Weights of a small GPT-style language model, trained from scratch on English Wikipedia.
Size: 20 layers, width 256, 2 heads of 64, MLP 1024 tanh GELU, vocabulary 8192, 15.3M parameters.
Training: a variant of Muon for these matrices, 699M tokens, 10663 steps.
MLP neurons of a small language model. Each row is named by its layer, matrix (up: input weights; down: output weights) and neuron, and shows model dimensions 0-255. Each number is 128 + 32 x the weight over its row's rms, rounded and kept within 0 to 255. Numbers have three digits each.
After each neuron's rows, "fires after" lists the tokens most often just before its 100 highest values on Wikipedia text that the model never trained on.

L4.up665:173144098092156141155199077108114142124093102109083156115109098075164099130165087137141059161127157130095094146177174112128127140154122148123115167125122131179121096043142113173166175139123178147070077136106136105152089091115103157147161246128091159155187088154091119154160127189139106117098158064062105130099127157138147124092179122158130136138131139110127133124087140168167120150122150054129099108138121192126146178111134137119129176080104127107109191131167109139142124106062146153131172149107132089073160146198149147192140132124150136139101169132156112114084140174109152087125059134124100178086093096176131153119094089138120099132108115129151132105091110139181139110107129132122131090149134064135106114096077186149195088040120122155103170151097117112126082088170113
L4.down665:132072153120146135125132150157138163121122113154143137162114112109062123074111122119122134141136168157155120152156163098125111147142124124120121129125115158167142102072165100124130108154116115177081152099113107121179077084055141139094122178088094153057063160121213159148088173172149153111140107147135075099146130135125088097136193114123109081151157086086131084095140124142158139119139166114087117079132105174126119173121155142116147093114123181153163132124173133123146107108097110136141163172102218210194090145146137124142067111054159156169075098153145134077075137131135099159168093114093134129150127184247156110112080142111122110133146137115098180115128122066183149111100120152064147128091149126146160129140101200158170094061133124120054106087113127126064144156115156
fires after: "On", " Ro", "ara", " on", "e", " On"

L8.up66:135085060162099135151201120118169128134146094110173115085094135101114118149146154121129093123103170138142081177083076121095148091126105153098125146112156112096173072120115057079104134118137088191114114138105153083116133162099076157106065132118117128086201113086108112132112088133091138144116128143185183128100089123144161148103111181182096162171153151150120037110178097155127130096098119139165130152184127080120156170133124179125154123135111117154151189153191143160145118144119123113154174138111135177087127106195158142159087156156138137096134161163146087116113102095164107083154128137137105096180139105150128099141017118123102146098137122055141109174163143126122142164167138123097174102073156158067148160163185176166140083094083125104066136095172109110199111148110126
L8.down66:116103203144097102115176152151098075129140084085195137047116152077128151155131146137091100086144176147151151079093091094104172179122104142109091134116121115191179094127156060148110133121060171204145120133111161090076097133115114115122054109148092113080180090120104094149129138153104107115118094162163157161075081109145145095171133154175116081173131141158104072156106102120123123142080118117143138157192120147212163155109112202156185152160122096209111165179168150134157119183124106114121163137131171108146115106143179132128094141106142143136150183105122123068126126092167088122126145150108117148139116114166138090122038094109102149112135148087098168133167112125121146093166137133146151123057132095133118174151166135134159097081070121158054151103129152136146107128113114
fires after: " on", " On", "On"

L5.up31:116134126123119145086131180096147130137193086113132145153115151134155106131127105107121115132079112126136084087112150184141166070079093144089145209155198144098136129113158054118154082119067148187115099136098133136114154109100154126143103212118136082119097153160088075164135160161092147094217132149060117099135199076102137113138152121165131086153137144030151115099102131154118105075078127114174158126106171073181155172115188133137170165129161138122137151134151125121060126147174144174116069152129143100151106146130158165086087092091156138151086155092199071150141077113126104113182064130075094122093122134130137108147113132179135106112118147130176148148154156102138181126126157147133135077124128148157183159130145118073149140094147156094099159148121136091055119083115105
L5.down31:108070140144191153200089112128111157120085070138137086120146143070138105126140152095122165105131065131093132130129067128098103162161139125147133171152108122170107117160105152144172148127182127074167090109104169120161124084103142193096164141128103208155062136127141146184073154166081127186075096148097091191095167143135137095154120141120157098105139079172101133151166130093133164114165129107098107106139142162144130128094100152118084094120185101176130101177133106109144126198121080108147079143153146112155134135119147097147151158179136109102134095154105156106091075154162127103133097119144150149191109078113134147083125149111116112140061121128071113103109108138094093144137021154101199114139078132153165124197133126160077139110102156105189154092125187127081214118152152
fires after: " Roc", " the", " his", "s", " their", "The"

L8.up15:128128160080135055136141087166170148140133158121092130135110098118165135178155114102195114118091146196112093118125076146104057115116112137159164163138126150145155144112089130076170103087117110080078154137149143130116153090123148130158110145126167163148150159153133176101118149134091120141132145108135105077142092070080132146106070099128095128080132150174174114131117073102129091061142121149171159147122162085147084120149135123166125096061112132092187101158074086095092076143113149127119114189123120115146152123176131063108135122101121131123077184197143089101063104127199152138188135124168121088171199190146128143197129167138158164161102091036068173144117179080142124167117124113136137130106099117120119116169090126124113087101120125159164057138211150138146160156109141
L8.down15:157094144151110135128137109109137173128102111124116128124109088134124129115136137110145166120117151063176150141178127096163152175108149078101093124146171118162151136129188155157148088088132137114122172200088163126136067151128098188138135056117117124111092158036148105138154151100131122167218081111119031113104128145141095141090134135101104133107142102147101133118104171157117141118110097122141150131094090108081106077154127126124199143159137119175072102126121166078201135198171143086116093033111173122125149144154128148107166122161139109114168132137106091105154147100136125132077069191130124161217166159105095162161068145093131115180129083148132056140150117095070132152137082131148077135105143127131090139109107165120101184179188097134132169128125089134137088204166138
fires after: " in", " of", "-", " New", " age", " at"

L4.up348:134130120083085078081147111150111127131099165169168120166155168100127184116120108101189057181088184103158201091135100080125090130107134147126170071121167132144178111145130146107150123115151126134155049104096142150120122113138151159132146097147062121087127099087110101130109141131124115155157122118145202148183138157138163129146116078082202109114189091192071198184106127116172131100131104098130198097112142131141166129110114170168142139139137127139062135143072184127122126133118106148148099151110127105119148117075113120115115119158155120111109124092158159090156133161155170152141159106114167163132101115137197132089145158184141120059158120115112155105073083074191112119120166065021153125103189101181173140119100135135177105158125162099086154160144159121083093141155150
L4.down348:143124166133058126085075116172134150151137091085137128121096118117115158146076121164100089159148126164148091146118065168139121168128117149152108160121171107079153133104168129108203151128106192092109123178149143129137175182103119104157083128168113083151077211160099100118102158130113097098117116116086118116155090155162127139158100121123118128119158105098133052113125134122120113101103149123143097126147127099133141103165101135096131087064055122114154093108130107084152132144115066100081076121161153177142063103172111122159127223126108095057159136202141150199122115120146149140137240110201139155118130193100102124161166111118070137171163110116117095128120176195160128090125127162154130152088117166137102113118178153140154174084100141147136158108055106144076113151107163
fires after: " and", " well", " along", " sc", " repl"

L5.up246:186162119064089090115111147114121112102230171113175184157181085142080134130118147115095091128132147159121072070114140171175142094087123108122115157131130061154131128127137107137068152113072147157112187110155102149050115101125125134166133071154073126161108163105100120086101180171152105157139226082093168078131134157154104152118159107172113150147096077106158095152122132166103119094099136120118175127141143139109171113082145145173081188162127120124083115104071152139115136103155162167198105097149102168151202112109199116134102166075134120121134176127161130184105131076099142120097120080108136169170147138070095112084157125131069146086109130141139168141175101158114149166080145147141078191094146164122099088149150128107124142116118132104163145120117147142061124118128132
L5.down246:137141189177182155171131115113167106108129111156075117168148136144098129095133125117163169108127130110106169152096071077146132122126096062124153060120078187126060134155185129118108140101116127173088114139131177162170123080108155151149091094139140092143104142142142175157135133173164147111067122142184138175124165125096109180096224101111115063136155128105163138186131096130146128148069146108175153127127131118169182093140183120136131124077135098088132124063119124128055153133099159137136114117138129105152141158217122086078102043100078137123171124105151144131152139126128109157179073149137162171109065173115137132104146147116076116118133157085114178104143063133170111080184148100130076064138183088131126137106163146152135131159119086105124148050178098143108121088138129
fires after: " the", " a", " The", "The"

L7.up224:173167153117135119117157137116156120094109148172093171148156108145107101121146113172097088177114149110123121100133060131126141100153055163131196081108123153131136109081098156126150072081141119163062122154129072084198139090119118108122159146126128109096065147157155121129163161127167110118132131116164151104111175100186146111082165033111169157059183142068091102183117052153161161104120127101089134077113120135120137141161051060133144148145109172154114114182143175175174060094084127139099137122100147188073169158126178111137123054119201141085129107129169208100135131103098098161088132146126177101091164102162142107122114170151156158114150145158118118084122129107156112180100122119145134108132074097142163164145090101113141113132132121138187153131116124113173118107130183
L7.down224:067149182136137179186155166141091106094131126112107154113113108130158136097098093111117092116128132121147126129151103077143102157138107176082065174126119168105087181140155111118117088122104131120109189066109120103017153067198167079151093107113119115104156194132093199155167146131169101153082164111122121173101166119116122089175159140107088128137138135093159140195088135116175141077148091186166164151100141115099134139150124141089109140100189135099178088085116157150099125144138129195186090122115169152113122087155111157147092140135135087132119152142101103129096079110158123067163161104034116151135140104105151075169139102134138108163128169152138141164167114179102099073132087172112097104125124126107118143184179108149163107085117153097116156160084126103116139206095182
fires after: ",", "′", " and", "°", "acter", " et"

L4.up634:131161173122098123129099126155102140105128111188093098139151116082119183118092092135185169086095183070164092108149128077088105093099155137113139143093139202128106119102149110092120139145158093070104165093119114165095204056083120142112140051204175139098120201099130150104153185136136138122094161102102146147077112162138159101139160121145107156122112133116086088125041152162157096118114133152130160108104194171082084175123142168111181151164157139090093190160101130147168163122154143070122139187107116158104154158150112123108140128108125157148095123129095111160175130112142137132186098184108151096188115130153136093110077130146127144037107063103112074133125163160148107162087139149112167158126095131113118170125120120182080133127097144095101133170165074125152129140051154
L4.down634:159162152146117114150118128111110140147130109091097132162144121107150090078139127118124181138116139152102154066115116138143141139098082105127104135147123173143148135142093111095113093118093118170094127182141149129157074098171107142082119199098129117123185086132173124114152116158129071080092128209200085179115160105099105165167137198103122116109153088116143164131170123098200143164112115123172137103086084124177133071195127103097104070050108173073147111059178107169076104123087077154150136126120100121135184126133115190120100185145149122120162058129093111131109158145122149113173178145105133131098158120117127129151126185135127096178086166128120197048120088067123140179126144133134164108178150142106112063125147148058128154112150105154158140063110157135091141145199144
fires after: ",", " of", " in", " the", " at", " for"

L8.up467:139111097057109098127089083136126095124080114113174134087123156115099091100172109215141118109084162092107097155143146111111092152111108140154129174138187128138131107125164102075217063183103153164132092106119149157171051094133044138142096132111095155133172153143094135122123120129104143137157166099139213131078082126169139076169133190162112117132142113092101109076136111112146190108134151162099088144134137103118104195116163157079098123116135122155157121152160110129122145183096111178134103140157105122045145100144164128167051142146125107154150136177158106068123125090113079092140143177104095126157126074166119139173039103139113127099130163117112120132122175163104131125153117093116145164122157138170121149200147140125229113124136092103077169122146104100147094181139121
L8.down467:130087151133104130134167119154146107178084059116166112139052103132145143133113163109105091094189123129125129079118150129144166103156082140134111122096102157174146121084235111090120131153149160106079105141086122076117162115129181112090152201069130105165167124094152096194092131078120120202166120123093152134170146089133131127096114143101120094142134147136109157062132110159125135142137098122130154166143050131153090081160138076116122128166083156137115129142140167104141126126173104114087140129163135141164093152108105098218172143143147150142197109112142163106117136104114089094109088154114108167181155142106096093173168115113192152153186169148081184152135132143158122107099107060114113076122144167090185076127158122143057087113137140179080129101200170116112078144122077
fires after: " on", "On", " On", "At"

L3.up55:102155141105107093116091120152155136161108073137107142110099173125094127131115092137114074084181171086093147141112181195093063134185120129130155094110168120133158126128075096114165128087150053139170088149086103167159190072089122127152063138151127097127133205148108157119109163094176092144091152110209110174079021137155109109176131138157173105098160075084109100098110113113061102137064102130102137185127125104120096151131145158176105110139135120162176139171124106132126139056145170078122190137101155135133091124116135110153101137155103129094092161085196138144160125146109179159155118145087121153103158137167114109179129197097101167155146093109136133165137138114157127124105161161146130214141133166166130140112198120085109115114120134113141150094127087113107152119190098
L3.down55:161166139109152105125119181180140119086127125085098129088124107169163109129157107131143096146141141128076154192134121161097145115131122147136121143129097079145136164134124182150119104071083125144155125141194138143150142121093071123086096130131117090136088097128081150138240097058172065109196102174105113136134090170128072132148121124183161108061156110091135147159121122124124124138200081106112128140113126091102120082177133136143156131173077144165164104130171110135089108076101121099159113112090153109212109118145136099122108139176118092244124149077165149058163144116150123111115110144069137122141173107158059085094183125106128098149120116138159115128093094142119104088107133130160118123145155130152096178170191228180096148137128169107177086137109157093106080135118132
fires after: "–", " 184", " January", "-"

L4.up1023:208151150151185140141145119129131133115086138081147121102129165124144113149151207135164148099100165121127067156179079188132100137134120114144167166114128114158123126069051153113143123187106138083142138100116105108094098162077099168122151107126105084101099133120124127123107130128099180157171105087149105121093127082144082083127165105092133118077120100157158076126092097141164140167187180136089088130109178115191076127157146123094130162191169146151150157186083074105104163054198197165091092113132089147106114144146155164173141170095116127078152150124106111104112111069140168110142105188150108103129113149117088120110140075085049123148054119155164154122132133133144109127094148084097114184187146087170146101142137140154160135180102134103088151118199153114149102186148126
L4.down1023:171131125178174159134101112128111110150135122073165064085135160108153148155141134106147112165087141144153127148161118146149095142107139098181146149161098095091140093137121170094107161108091111116122136112145104200087136070126182115099177096104102052145169145101182131080130121103089141176108123122131177121128156151121098149126151139121148071075127124135124153145130138107090075121131087165117190117116132074175131142189034143178102124073125119184121125126112149088124145106173209143162130155153126098157117140108159148119181125096125130135121113135153144235176124118091174074087147148115106147127038179073085107092126023095170095105100133154156164121142108105147129131128104124139129169192182101122162121074121163051080122128084158080111154111148090147153140160138102
fires after: " at", " in", " the", " of", " from", " In"

L14.up840:112177174078134144137152164103085071114106129135115164107105146099143136109105182118132091089084059138168102116120082124128142096094098138176148129130181112147112148167145104063121054134159139095129088115151115068171206147108123164123156131161182203114147144123130119153140076136100101145161111150087156147114156129108159088082149082149132143170108148171104127096099144136139110150113070128131168062121132081126082186159129095086147100167124051098123127119124136147177143108049161175140140169126129117147119103128131138193100096070131149156147090160139096176134177131186107148151149072149137103146083114092127113102116117103133146104129086139125139087120148162124181130132112211086096140141000059149148170107164190164121124132108130133069127113169174137113102183117114
L14.down840:162093180088093091131159175101090053096191157118119179076167170112136138079127108129135166140130104124122145092133122135129097129120131123106134115130092157155080157101139093164144156160132140132120126095188143166138169098119077084072117129095148116070087149101139088136172125149103127073157127129101180167101138126134101119145124122142120089194152153088150113117092148112098158124156134135090126116082046053166085107147118165140094085171137166173156192191179106145064149131069097165111135135135102172065135156141185145130122122135126128147130140130115156182112181094169146192121079168065127161108135124178068132119115125153139139107121181154122081147068080133177138151082053148202189095073121126137138070129151125118150173180123146084157090164156136099125132124132086
fires after: "=", "\n", " Party", " U", " in", "  "

L4.up341:141130163119120144079131139083088105108117202096164155143117200158152100160089117090165159078085189096166192111111086162089103070165142183147128085151134125143117119136097161191122146101157176137118120141092165180151160086113174169137112138041141142103111175164139135106101176146103129077172127092146179117188102141105105106186169000111143085095150111097142127076100146182108166139178138144147111126122132120107106188131083128180140146117068148118107112147154190113146132119072111167109065130109149111148164120160092129142110100148112135083093097099085130145101110152136118110197160109163108130053131148193126207182147109119135143110123120101151165126132116118083151179114111145186137088106183153131108120099130121130147139108127145084137126098129143113107092105142127
L4.down341:087073115164070138093056156134160158131088118085147153136155131128194126143125135128141119127111138144079200071123118154141126135140111159118119163105089115144136144172152159143090143146161142101143155108088095167159081168149210122135126077087085119134164105150115215234086135123133115177128085087078156134199092187130084135068112141128108142109094144118143099147143110088100145165101091152114189088148075077120091121114158159166139144105124132144122140073121181178129181106141123187135094144132127107099135116179113097114156134097116129128169128137146050118132137059123165158117115119073148144177091181103058148113111092102116133170118130082144128114096115139109102071167078133117132149126138138118138114090131151123096170168087141105077159174064171178146156202130174
fires after: "-", " (", ".", "ore", "/", "with"

L8.up937:175072134070163080144110110118124176074145100096107136129114131095130144133090177151166100121116154110129081109152140151097145068135037140098150139114121143147125150122124105163184128144172138095087116129123129162156172162125058128142112182119168067084113188148208143130107141174213132157166132178141146071098139072138109106126112055097093101157151146155127108147146079122173160129139103111154124087146135141100114093195110115150103156109117128115153153167105126077127180067151138183099151090136129130130180140178130085106129095180148120057153109146129087081157168085068066145154068149141158119104098167091089096114168118130125144110201153145160127109140198088136146127125101179117102195154152182123152152080143164116131154137118116083091152132126071080161174109137102
L8.down937:110089139145147177126124122145078095073107130115103109111102160144184105125118091145137115116089153192131129125074083090168107188121121144094135167143117074117121166169192154130099121166122163123171215162125114138104109120108147080097090070166097149117184145108066121116133111098082094153125108141115126122136133124142152107154163144156122122113087136090176092173199088125137120108096083096112148086151094102130088212112089140129103112195118077160160124100100094111153124154096135137120132134113165145135128100110137117076108175155131143150088120110096131119106138117181144102213174100100178187128107143178140115188198068141111107156110194114154077092071152131079156153170142110147128140165073117163166157166094126093109103134157159147129154079152096091134066234073152
fires after: ".", " the", " n", "-", "/", " mid"

L3.up554:159137139084118102187107188137113152125179154105094181134115168160117088068119157139105099198063144106131109092150104168158111145079102151117162137117188173143095149116150134109129135150108157097098090127187126116112144113099081113095131129108111104115111182098091183166154150111139154165087091151066106175134139045101122076161162156106154098136120083105139093149191101128082134102150156108090097118145179130137093109107078099132138159154127134217082066169096213086110139148133182122082149110132138167128114166091120138100163125144154059124173122128101153107142158177153100073161117126105147123081123135147060113105133051078128064118083185160173116165123174131152168159137182139126114089090073097162137124142144115111155166109109148115126161154128190122162082138174138
L3.down554:138063141119144155131135110157118156092135086101060090161142140136111065148140166143073087148128137108125122125161130183178105176152123109125191156146172125113152126098130124100118157094083203103167136124162139118111155131110168105138165115163114143133135161117082159114082141104155180150175116104090107112031132087130108179162139173155080148108145062119139181099168072110090094090112157071105142124160192156102164181104117127118105171129182150165100171153079157086126125139131124084139158039086085190126078143098143162081141158108110184144126118102216167106107090139099121144125133075099112147094150149136184146107116108079119117147144122215192100110137134112126119123094139078075145141102125123154120148126114115159168069133104075167150133170141109054137103149166120
fires after: "′", " cy", " e", " o", "°", " av"

L13.up914:128128126152088113136139162067139043110115070088156113128117128139168140152133124137178132075110137121120100056101141148168078152165150183091136136119060092161178149114141104113143108081155095139131098179229092095188170171064143140119149134088142118099105148080162106124173160174152088171134173140133148104135082106123160043115144114129127081105120159135158055166119142141181174193119089171110084134149147071118150187033120116137101122090115131131163140130120174151175170128107165184162124084135102128109148148163131104095125120135134181127118132170075060140121070109157131146133189102140104088118124160095125124143200088194070128129102099116139152109161140128141152092081141107140101127106138146113139116197170139164129128139119128114122129147140161060084136125100094
L13.down914:097127130129160056138135118129089139065136183184133111095111149121075119147154124138172116178170154131127149143135097134087141128073163053151163167145125172130152098121196111100138138185152094135101148114119126175145131098189160132138159078092180136120155107111044109107109125126085134132146108112077098121088109161173109130107112106122149118149149143110118082181125086078089117145139160130084109095127102193125104102167191125151126101126092097144112141088107132105165159148163124155100138125151153143208108120081139142145171167146119127123092072118201162148113225155141133119205132116096137134126063074103146143117104139086141104108119203152120131170078083142082103123120100125165101135078171017137171108112086132093128153132099144135151112169081105212123136164113193
fires after: "  ", "-", "\n", " the", "|", " The"

L4.up133:131088086128119109076063144193151162159173182116075105102126093168120129104140133107117125142120115155135173116115086143165099128122164187123092106115167073128143142129153121106124127153129117099142071131113102134100133100064115140120136138135136120149127191164123103140174178124101132175142143052107109142085109109130124108158135117154089111152151142148124097086172059089208129115202126106150125128204157102145104120163131085094071134121114146143136202167095077119181063103120121140136120119156118168137064126101048151165139113184166138140075143096053136104096135090140156078138168152116079130162121148094085144135053130148116145185137108217126090158101185163138139148107124112086142171159152172112150138111108128128074162150122167145166146187187189059131147160142099
L4.down133:116166090067119175180101099157131138106120153130104119143143089151086123118164165145127133096172123142122105161131149174108093099085121111139208191114130157125089126139125095153117052146114124141124119124090098114105114102102088131110163127134126151170129181150118122080121152156141162157213155145145125115070164155133099148204134129143122111067157133152113132082134048097133106096165127043099160140208113121148126128137106125150101117140156153084146204160090157051167167163114151079134087133063118114147080128080162111139124151159105128137100204085138075104093077166165092106103124112130174121123129145119166121093114091110171169093110146183135159154135111144107154119123149058083140180184126096148115212129120136099133122112112051117161142168137138114195108179128050
fires after: " a", " the", " in", " In", " an", " An"

L5.up349:167093034108121107115163131137039144121204146107120067144084129054085150063117152146128093096159149119092159089134168176135080113169148090153191125168197083086178095088164127123111106157112131138139180097136124150112134099109133162100130121096089171141169096128143120193132104084170170120148111101134144134125159109114191095117141090150124133072126095122144113131107097167157144178128132162095123125152182130187163105109144090131050166141138125105120153128151105109060091098137204134149154088078113166207117103193134141146119173136114167143171111135130120091111123107100098079096159088135091152123135147145136177107148145087113078176125175186113125087096137123158136192130129087145171164137140156123140132111133097136131169055154131131117102103197152110139115109071085
L5.down349:175140132126099128120100122144124105149125179176158100178136110097104118092118167110095072135147159135069135097095158146077014082165171109096068169116120119203118123085135103165105145184094133193102111141125127138099129131177122111097162127118136176130110089134090120131136089154126147134113101107133134172102112111110102160167146139109152170113115115100136139073115127154133192140138113150142148108156171133118140169083157123160108171126131199106078111154161121130102157132097170066183095076080093111122119097206188160112130159121104152134081087108092084070167083160162109090174190110142051115174181183086124120110091131149099110149131162168132126116116130200110116163090105115103140148202147108122057145110131135214147156130064127170126141137147083127143140169115094
fires after: " as", " ac", " in", " In", "ila"

L14.up985:100118091152064072123129201133166124116154174156107093117164176122127148122142185119123079084101123127114140134173108115111145158107081151171147066148135123081022114103119159134088113126182159088105169093078132099072149169207101096116056172140065087188138074182143104136069093169161172148148134080154133160151111069133101094148161164168132137088116200130097102164115111124094083145098123123118109149135130135159204130156120145086142119130172152095097112161122155170118108104161123128111144091105108130099094146089141091145100075105212113169124116104180090132138135136095103116184166078169079135141144143152187138123133131152112130110137093126143070149136173113149167161129184186128081175136137102156108142172097115090132101168132130134145098094165091155094110112147160
L14.down985:142120194102151198130167082127119122110101116128095080102128070142194150169098148112134100143116120089074152137119112126165119130116158143146106066096068146114178120157089131087121146174141130071153114145099183118157075116145145121156125124091196129144112169053148145084167109177070121127207106125097126098109072119137134132101183149151135106136121131155178121123131115143150155111094140129089134164127059112155134163099094162125069171209112165132199119138146143043131098186127132166158115211130145073085133151194110075152110071093096080121125150134170079179112148106154167116134143094127159175144125124122134157062101140114107114131120148069129222195106148113067097073091103152128146124152144141146115127128114135153146150092123145086104108110168138124116153117175104
fires after: "|", "\n", "\n\n", " (", "=", " the"

L4.up756:083144135132143056125133170147118141132149132155068139093095115140146142115118065154146171150087142111129068099128165152157099155174060075080181178104187175083099149146130088119139093080132158151103090082155081154119161129184155121127200183125145108146092143158170134120198168105098107080112112077123111157108109076163152090119126170051143081064155093139123179154094113086141119141108146119154117143078166170096116185053140110090153179153173183099050131160094109142142138114148117143047116155133131140132137153166142123148118139169163177172131157140146104181161135158139107065131104078124085081109136136151153129131150166132121055098137099136139151137161174125167112095135168138134127194137087125076106155106120135169091145071140080103123133107143116162123128134076119
L4.down756:067172128216174143151105109092132120214169075149130093153080140095124100122080100117221127097126132079144080092127203127125110156146122123131142164142174108132118157107133095093103045160165095086110058147130086083176129098150147126137162159185141139125130103122170175158133142173093089142042122166163067156120145113158106157105196106113157091100139079121148187082103144096146087163121150194151079196086103155092090138151143110135138111120108137093150108170163119133142158163077121140166124138117140138175180120140120142116090158121138124140132109167060070140154135140156152160168140141087122106131117138166127128154103141105122124142097155097078155085100104152134097190144166139171109158083068084059144084142127113092164148113130148117120158070128119156079146125122124
fires after: " of", ",", " with", " by"

L7.up129:095125124102122081088119110179141141119079099145138182162152192141187101144123099157115093132152121144117155101182097110106085115167128146131200139126179174141070143132088158137184139125142158089139212100162162092122094179226133110125084188126146153173097117114113104095089109092089104099173083165177147128094120092091152098174136121140169116107087116112168097126147064088082184125142161103184112089118117172102146125143147140049155128100130180102152145157107138179083109097152137115138124175143100109163119105126092087105146091113093126137120124137055123133127131200096148084093083158076172130116142136175108102084149150081124101124133085124181182077116107164134090080118154066144147136078092114131154187137097147105138136131144067098151145148143111169192102115150097
L7.down129:090140108057130115086147142161117119125158106152107150134123165111085158179113133166190142137115168093148225107125048119147158106164109078125113084128147171143111160110153063142171105138192115169129125143113106098136168112198129125146140142133157112124150192175096135118082137155138100054089082156088127107140122130121149173142137187114109086136161181096134091181068098157192160148079153148109179067178081120114133109145111111115084128107110120082121062124117133134101160149104120156108168094166137155071138154088211133098107090102129145120133125128091134151144138149119138214134144152147128136109045126135179130127057085143075164157104162163138127152091112100165077045083124165168122165148135121129184109067152141148109128131072129113145133168093134145110109100132093
fires after: " of", " in", ",", " World", " at"

L16.up45:123141133105131127126164096105124102177115138102049133122100140105106157097136080148148038155175074134125184094105099118113147147125140132127168148115122146141150179150220171132106124096107153102189113171075151115109114074122139141171104123082113162126090097059151125144144152155147102064195060180128111131128109057115136118105143141163126113171095143154147099142146204162102140164066145140163109141133180152125152148152122162154160105105182115077074186159120138141125186058173113149115174139148122114099153124091131187153146153075123080140098126147102113176113125180129113077148186122147150131107200103114146179115190148103100174127094117119106116126091100104139065131116171179062113114058101127104076145119117135127108109145082147149134091167070124133139144146070078
L16.down45:182078138105074134160117117099198133097111096082151143138163093123120092169116090167110161059118147123155106119159110105118042131098145132162129121113115122131089091183147131146128164125132162093098104179080126187137182164161178087102145107182124145062151144142109117099146068177106129173224142157084139144137132130114105219125112126167096116112132146124103153116125166056085090164132073134148102066133079126075092093098124146177078155119100139131149131157136066080103114188106161123128158165077163126139160153165119117141196113090150168107146076121172156077097123137152174124154164148122124089164092179211095101088142065125191118144086127109155136065130112157145134110090120126142133101155083132124158120125093120125145157119173128148116149103157109103154102154157180
fires after: "\n", " in", "'", " published", "\n\n", " the"

L5.up287:147153095089140134165111129019113126122089129097103156115098172137142140138112151153135093141155107146104115082142179125146142124151150166141142129151222195197102128130092072094068172140102155127099109126156138116102148088138118172118118162146129166096039144156083110110156141153141136123140177078105139124133182159098122139190166115119102128146100079050208167142103161078135098077179135075090147084150166080196140133090138120106168133090157148138155114162075161131138090154130116123136081156114147131167118161132163123115110161165186154109176056082114136107082157141145157073105112131075149131109111133113143176143111167104139109110147116153144163070188097170136136045103083068119142154161131121126137126110085110108168112091104196137175132120121131053145141111145117
L5.down287:094120122084132141166135108119170153098157118138127210122106125117137108118137226098112104142180228097153118060223092124109081141164145137118123083120174129133081145151089152106107148132095177095140147130184116149087129123176130136131119147120106154130077130152082206132109137106142088100160101035081137104095186098158121113111107148111122133179091149057119130081136157098086125171159140153111147141139157107137152151133073104142152144108139152125120117124181157075082088114094141122095105149123167100160134148122100096154107110152166160113095129108150146103121156099113105095129090181139151060151136090134199044116049133069148113079171162093160086106196137134156158157112127117171106186089141099122173151156099143142144121107120091135151130116172111092195143173153134
fires after: "′", "″", ")", " Label", "°", ":"

L5.up434:129090132139092080056161139117141153128112163108127162146153164101130061055147213144107124139157165143115157168149070136131128122073152105151133126095099081141144159093100169118128105175084134102119140108065102118117183140135040156152142136136095148102128103127080170113157123087091137105117154102158151150052113095136192099121091150184138110115171145150099103106110145124166111144152058098089073171138133176194155115218106108138106102165188201135139186157115106097122148109182161081085100121093158140156139075137185075142127168113180117085114107143148126139135118117117106071085091141171143060177112151155129098112143137103141186206154070126121164111178124109128151148073119123099125160122146162144139123099133142098152101129123124158158078103111173106115170098118081
L5.down434:153122125061133110134125085150079146102097170108122153141069107139109132183142164109123138098137182086096184127142115152151077161132113116081114121127107135149146168116112108101104194130079108163098098116170146122057092148118163112149099161149095060131122148093103132152118142114147135112146135101122176086174114127164145193134139093140104120097106132116142146121129175076187130149106176135046121109130144136133148187150132121137155136119148160160058176180096154140186142218091101134159138080139111098168123174203141087237169181142096142141099143106129144113120135060142139076114167084089123067207103149123154123129094166170106146072084083085117081124127130109191096140131122196109152206123102068111078102092100133148107135116127141110160132134138108144078116153149126
fires after: " in", " In", "A", "In", " ac", "ug"

L4.up944:153184160071088113152066116102129111089167098158114095111157174118117155119133122073167145096171138114167093099136125132140097095098137118085186108131179123169129073145116173126158096129192224119106080178112141133127125180085126161134098191143108125128139115152119146113134142128151090148162143128117172139110151128121112135157118062077135110126069096169120084068187111153158082137081239095079129155097142038170112173094080213155124133136087161173154162159164154115125139132161117176097127201141131193078164194131107130129148147123106101160142150159128131069106120110084151122147115133135145087082163145115115126141070132063128074108154136104157153129154122127158131101103106104121148149101161139166102165110043101138155128083165141142127150137078150123112109148134092
L4.down944:121202104140138120177125091076132137146084159136123146118130146130150207154103153116141177075137157151152133131192145134100118150158171109109140094144105125140157104094107118135156159074096131103123132097105117090127065146101072135172172130130058068132154110135096146154166084110123094154174163109114134129185166119139119129087122207107182096078163097081116153102164100169160127196127120132068114119108133141150116103096101158132140086089104082169166121083114115141166112129121118119181106153145184122141184098126094186099140164151130152134093142082178115093101175148163136126121130100168077118056124121054124190140126146116101111103149073169097152141069137223103091169131170122141134139155094125134108092179102155195123161080063156114080089127138104138094074169195123
fires after: "-", "–", "fo", " −", "{"